{"num_hidden_layers": 12, "hidden_size": 1024, "num_attention_heads": 16, "num_key_value_heads": 2, "head_dim": 64, "intermediate_size": 4096, "vocab_size": 16384, "hidden_act": "relu", "norm": "layernorm", "norm_place": "pre", "norm_eps": 1e-05, "positions": "learned", "qk_norm": false, "attn_scale": 0.125, "bias": "all", "tie_word_embeddings": true, "parallel_block": false, "init": "normal", "init_std_qkv": 0.0169, "init_std_o": 0.0209, "init_std_up": 0.0241, "init_std_down": 0.0241, "optimizer": "muon_variant", "learning_rate": 0.01, "lr_mult_qkv": 0.5, "beta1": 0.95, "lr_head": 0.00411, "max_grad_norm": 1.0, "warmup_steps": 200, "schedule": "wsd", "decay_fraction": 1.0, "decay_shape": "linear", "final_lr_fraction": 0.05, "batch_tokens": [65536, 131072, 262144], "max_seq_len": 2048, "doc_mask": true, "train_tokens": 1029000000, "max_steps": 7679, "dataset": "wikipedia_en"}
MLP neurons of a small language model. Each row is named by its layer, matrix (up: input weights) and neuron, and shows model dimensions 938-1001. Each number is 200 + 30 x the weight over its row's rms, rounded and kept within 0 to 999.
A block is one neuron, or neurons of one layer that tend to fire together. After each block is what it responds to, as a language model described it from the Wikipedia text at the highest values.

L2.up2314,209,174,238,214,190,178,176,116,201,206,206,177,180,228,222,211,175,211,191,255,200,284,218,252,212,239,199,187,186,203,217,139,246,195,221,150,251,204,188,194,138,162,148,161,240,219,244,233,201,180,218,202,239,220,208,213,205,154,191,208,226,186,151,181
L2.up2381,231,172,241,215,222,182,139,207,199,191,213,217,194,156,192,193,201,188,168,176,223,220,236,186,185,185,222,194,219,177,184,214,218,211,220,217,231,200,198,245,134,160,199,196,189,185,230,208,209,171,207,250,168,226,217,217,172,202,175,224,154,158,214,202
L2.up3649,195,193,223,192,209,180,180,198,240,220,199,201,198,203,176,262,167,182,235,203,194,219,209,208,172,186,175,192,227,192,153,205,185,219,188,185,226,189,210,171,182,172,214,208,225,125,261,218,199,220,186,189,159,243,195,210,208,216,186,221,193,243,187,204
L2.up3906,198,152,166,202,198,176,160,123,227,193,231,196,210,184,180,203,202,219,191,171,168,217,137,141,182,235,193,165,192,134,229,194,228,190,216,194,192,204,145,191,172,213,245,140,179,182,259,208,196,170,170,233,183,172,221,162,175,219,160,229,169,180,210,219
Description: Opening pipe of a wiki table's header row after a heading or caption, before column names such as Date, Party, Year, Source.

L4.up478,190,239,159,209,200,196,215,224,184,252,213,255,202,225,190,182,189,210,219,207,195,187,201,236,181,153,187,199,206,222,288,230,202,236,146,196,229,194,229,227,247,171,150,203,251,199,237,179,206,208,150,201,191,219,213,161,141,210,203,197,201,207,220,171
L4.up619,198,184,214,218,221,188,167,190,219,214,181,195,175,198,139,156,211,164,202,175,215,199,241,227,199,246,207,214,168,223,243,244,228,182,219,156,217,214,140,152,208,207,240,198,229,208,200,180,243,215,193,160,186,199,225,180,215,193,189,260,189,158,213,207
L4.up879,230,195,180,244,222,192,150,206,188,133,136,171,228,230,198,193,186,251,191,204,226,220,150,187,160,198,160,137,214,161,220,212,196,186,205,244,194,242,203,206,186,215,195,233,235,194,164,176,181,258,229,191,183,202,183,221,150,211,200,207,239,251,218,241
L4.up2370,208,227,160,174,224,241,184,184,141,213,252,206,180,169,163,186,196,208,197,235,205,184,239,203,216,177,198,225,199,235,192,176,178,197,123,175,184,212,226,205,177,182,231,173,189,251,245,215,208,222,165,236,160,183,221,224,225,201,197,196,201,206,180,183
L4.up2371,247,251,191,180,228,237,156,200,215,150,168,242,197,241,225,197,213,177,178,224,157,198,180,155,140,163,236,185,232,306,230,204,208,203,199,275,178,204,155,121,209,171,205,208,216,231,220,182,216,213,207,181,210,242,203,191,150,212,223,216,162,210,196,232
L4.up3497,192,182,203,166,185,264,192,215,217,212,190,220,206,200,172,189,197,235,216,227,218,169,215,214,215,206,216,187,207,239,218,195,160,195,201,178,160,206,215,179,216,175,192,223,189,196,217,211,188,217,216,139,165,249,188,215,117,204,219,220,213,208,217,193
L4.up3813,186,196,262,217,210,246,208,176,173,249,273,156,175,241,216,181,218,149,162,197,243,249,202,167,218,204,231,193,210,287,176,199,207,217,228,179,191,193,223,197,244,169,166,193,216,199,234,213,198,219,204,165,206,242,226,233,117,196,181,265,257,240,165,221
L4.up4052,195,190,247,189,204,177,196,147,237,103,148,165,185,171,205,204,223,201,229,179,223,247,210,229,185,157,188,229,250,244,226,151,205,194,190,177,201,207,178,164,235,157,272,200,232,209,222,226,178,153,232,224,243,190,207,188,200,201,230,228,230,200,234,230
Description: Delimiters in Wikipedia tables and infobox lists, such as column pipes, slashes and colon breaks, often right after an empty cell or a value.

L4.up1393,198,193,202,206,157,159,163,219,195,180,185,218,163,228,220,232,226,170,155,171,182,199,183,199,147,238,155,214,190,208,212,251,143,212,165,249,159,198,156,188,136,193,195,189,202,257,189,245,251,223,237,176,206,120,221,193,196,171,199,222,188,179,206,185
L4.up1960,202,204,203,207,186,217,229,250,202,208,178,165,178,172,186,164,218,217,163,219,225,135,177,147,147,168,116,173,261,200,150,194,187,195,184,217,172,205,188,204,203,232,193,219,245,215,227,236,213,231,185,220,249,213,231,206,215,229,202,198,258,226,178,191
L4.up2156,210,211,193,229,209,161,179,199,188,200,189,153,229,201,221,203,189,180,187,189,206,175,260,197,129,229,199,177,208,227,161,204,191,211,216,215,171,228,265,203,194,166,173,175,204,235,228,233,160,246,178,207,275,191,173,179,229,142,212,166,202,221,215,140
L4.up2298,174,149,133,240,194,195,177,231,186,145,158,182,172,240,165,179,193,214,170,172,162,151,201,224,210,182,148,194,227,191,189,217,199,143,179,226,185,235,231,181,203,173,228,270,189,239,191,209,176,217,221,204,204,145,188,219,185,164,202,216,178,228,210,201
L4.up2644,187,232,277,225,193,202,174,212,229,155,178,150,183,213,257,220,135,201,273,212,159,212,191,175,207,241,205,205,183,218,191,205,220,186,249,216,241,145,186,171,194,210,217,188,232,216,246,255,190,181,192,211,221,154,211,235,208,169,161,221,167,257,188,173
L4.up2879,231,212,227,195,196,165,173,262,174,147,146,188,212,185,183,252,162,230,198,188,200,155,177,229,165,244,203,247,239,197,238,198,135,224,219,185,221,198,209,185,185,172,190,166,191,191,211,245,153,193,205,211,230,200,186,188,255,183,229,216,197,199,223,199
L4.up3511,169,239,207,218,150,210,182,213,239,180,168,212,213,228,159,184,228,232,176,146,233,251,172,204,205,251,193,201,193,219,152,252,225,207,183,215,231,228,195,180,229,168,191,177,215,276,208,214,223,198,231,198,214,192,247,238,203,199,199,187,209,168,239,184
L4.up3535,244,186,223,206,149,194,202,224,261,216,193,206,234,195,227,192,258,167,199,188,180,152,218,164,211,251,159,221,257,168,221,230,207,208,225,210,180,185,280,160,183,139,119,216,182,228,196,229,206,211,192,189,218,196,218,243,164,166,202,212,233,212,241,216
Description: Final subword piece completing a multi-token proper name used as a modifier before a noun, e.g. Leeuw-en theorem, Sakhal-in fishing, Fent-on and.

L2.up691,214,156,217,179,191,120,172,207,175,194,164,141,206,235,245,174,244,213,188,186,177,218,187,168,188,205,180,199,192,236,204,193,196,181,242,239,185,172,228,198,251,169,208,185,187,189,166,251,232,235,182,164,203,174,257,204,197,190,237,228,196,272,205,207
L2.up2786,193,219,189,206,164,202,215,212,251,170,166,212,181,139,250,165,237,147,237,218,211,142,214,197,150,208,176,193,203,234,138,180,195,211,185,199,191,187,188,194,254,189,235,164,204,171,168,254,168,189,173,164,239,190,196,180,190,222,220,199,184,183,203,196
L2.up3778,148,206,183,190,192,206,163,208,186,225,206,217,185,175,142,186,254,176,221,182,253,195,180,204,192,249,210,204,188,222,176,185,188,223,187,216,208,194,242,185,197,218,208,218,179,202,188,173,214,203,168,204,141,201,205,216,212,201,194,177,179,223,248,215
L2.up3839,157,221,242,204,218,209,137,202,236,237,182,152,211,228,163,235,246,205,222,176,226,164,186,217,228,176,203,166,238,210,165,191,191,191,213,217,219,206,212,167,201,166,199,194,227,197,144,241,155,182,113,173,161,192,207,256,157,209,181,155,261,263,179,214
Description: Verbs and words in biographies marking career steps or roles, such as joined, left, became, appointed, took office and roles; also biography section-heading words like Career statistics and Selected publications.

L6.up464,230,207,198,226,207,232,196,161,220,209,194,238,200,204,184,209,198,223,159,270,176,237,128,233,158,226,199,178,144,184,253,186,195,206,210,226,186,226,247,275,213,217,160,224,159,197,222,178,199,180,212,177,178,297,238,177,201,282,212,145,163,186,171,213
L6.up3364,244,183,160,166,216,191,253,192,229,221,197,202,211,208,170,124,214,227,212,243,199,188,194,166,173,198,230,190,167,209,199,291,218,189,186,208,176,224,254,222,188,259,189,177,177,231,195,141,163,203,179,223,204,160,168,166,152,145,212,193,152,205,210,172
Description: Function words like on, at, in and was right before a date, place or figure in biography sentences (died on, born in Maine on, died at); also table-cell separators before numbers.

L2.up417,159,182,183,136,155,181,197,172,228,213,229,223,164,114,241,206,169,198,252,178,140,177,196,234,164,193,249,233,152,169,190,185,161,214,145,176,178,227,240,174,185,176,170,213,257,183,229,208,201,192,190,248,181,226,221,198,226,235,178,166,174,203,209,162
L2.up1900,189,232,268,135,223,178,232,144,199,195,230,202,175,98,208,212,235,209,246,156,169,185,260,259,169,209,218,216,191,136,190,245,169,233,184,184,206,238,220,156,208,191,129,240,208,146,218,211,221,205,178,273,144,172,235,155,227,236,173,238,157,194,199,198
L2.up2263,141,208,206,150,164,186,207,155,214,171,259,229,172,158,237,225,159,219,243,180,175,160,255,225,158,199,188,193,242,171,205,219,165,199,197,198,192,212,225,152,179,197,142,223,234,223,187,221,203,216,181,235,203,193,214,218,204,201,196,192,178,187,242,169
L2.up2593,182,169,213,158,180,172,231,163,206,237,220,230,168,166,213,233,131,206,163,143,214,220,233,208,189,182,206,203,177,140,218,189,191,201,182,196,240,184,224,182,161,193,139,227,220,197,199,217,150,193,249,217,190,210,234,153,249,184,186,198,186,217,184,207
Description: Final subword pieces that complete a longer word or name but are spelled like short function words, e.g. tum-or, viol-in, Epsil-on, Sheboyg-an.

L4.up717,190,208,274,225,185,208,199,179,201,219,235,207,194,222,209,190,164,221,172,223,205,113,221,184,233,158,157,240,154,244,213,239,186,187,197,210,218,137,200,213,197,235,204,131,182,249,219,164,202,234,207,217,208,161,170,220,181,231,207,185,285,191,183,166
L4.up927,207,170,232,263,222,164,181,201,225,221,196,213,184,196,208,159,195,137,227,187,154,203,159,193,201,179,198,195,218,232,183,166,182,216,220,222,232,248,139,198,248,171,210,223,186,191,202,193,187,194,176,230,179,200,218,188,94,217,206,159,161,219,162,193
L4.up1032,206,217,224,181,208,195,176,195,181,191,149,239,192,190,182,152,215,163,186,168,178,190,201,138,264,210,151,231,191,211,161,165,211,259,225,175,164,213,188,188,272,158,180,232,174,187,216,173,206,221,217,185,229,176,199,164,150,165,203,204,226,180,154,203
L4.up1294,201,205,215,210,230,223,186,195,185,164,199,223,222,234,164,159,186,193,185,189,178,188,198,150,184,197,163,193,222,227,175,279,206,172,254,182,180,212,263,171,186,250,201,174,189,203,214,208,233,192,144,195,242,213,229,180,160,225,181,207,177,276,200,166
L4.up2158,181,200,224,182,196,190,213,157,181,158,202,188,154,231,200,137,173,159,246,186,203,244,235,216,192,181,204,199,216,256,179,185,190,188,192,259,148,236,202,193,201,187,200,162,200,178,196,204,257,261,221,212,209,218,198,233,190,156,229,167,198,189,259,176
L4.up2630,226,261,204,217,215,130,231,217,227,181,184,170,114,207,189,190,197,141,232,199,189,222,208,212,223,151,252,188,169,173,215,187,215,207,177,252,175,230,229,166,218,164,206,161,161,240,191,232,225,173,193,189,176,203,206,197,194,199,224,195,213,221,206,234
L4.up2698,244,211,200,171,249,230,170,189,246,172,203,187,162,129,194,152,180,133,178,257,195,177,233,208,178,190,127,209,204,225,186,200,165,224,229,166,221,172,176,171,247,210,218,175,167,242,151,251,195,170,261,176,251,209,182,239,214,174,167,196,151,227,233,120
L4.up3857,243,197,248,202,208,164,196,185,229,204,165,246,226,202,159,168,235,232,208,267,207,156,149,186,158,223,181,176,166,256,242,210,170,221,224,213,198,208,210,178,190,151,176,174,213,218,174,261,259,180,121,245,184,214,247,240,204,202,221,166,201,209,202,228
Description: Words in biographies reporting a death or departure from a post, like "of" in "at the age of", "died", "stepped down", "replaced".

L6.up189,163,224,200,238,223,207,177,187,184,253,184,179,205,215,236,184,138,215,196,214,213,181,212,222,201,196,156,194,243,196,206,240,209,187,229,197,180,205,213,203,235,235,243,209,207,212,195,209,147,210,180,200,213,208,166,187,171,206,224,230,189,213,234,233
L6.up1422,189,245,206,190,234,227,213,147,225,198,179,232,153,164,193,207,169,261,193,205,170,198,210,207,244,141,199,215,180,167,138,215,192,177,150,134,249,219,228,214,204,183,202,223,184,211,176,221,173,199,197,240,243,162,219,208,243,214,234,145,258,187,186,170
Description: Last piece of an acronym, abbreviation or rare name split into pieces, often a capital letter, e.g. NKV-D, OCL-C, RNZ-AF, Springste-en.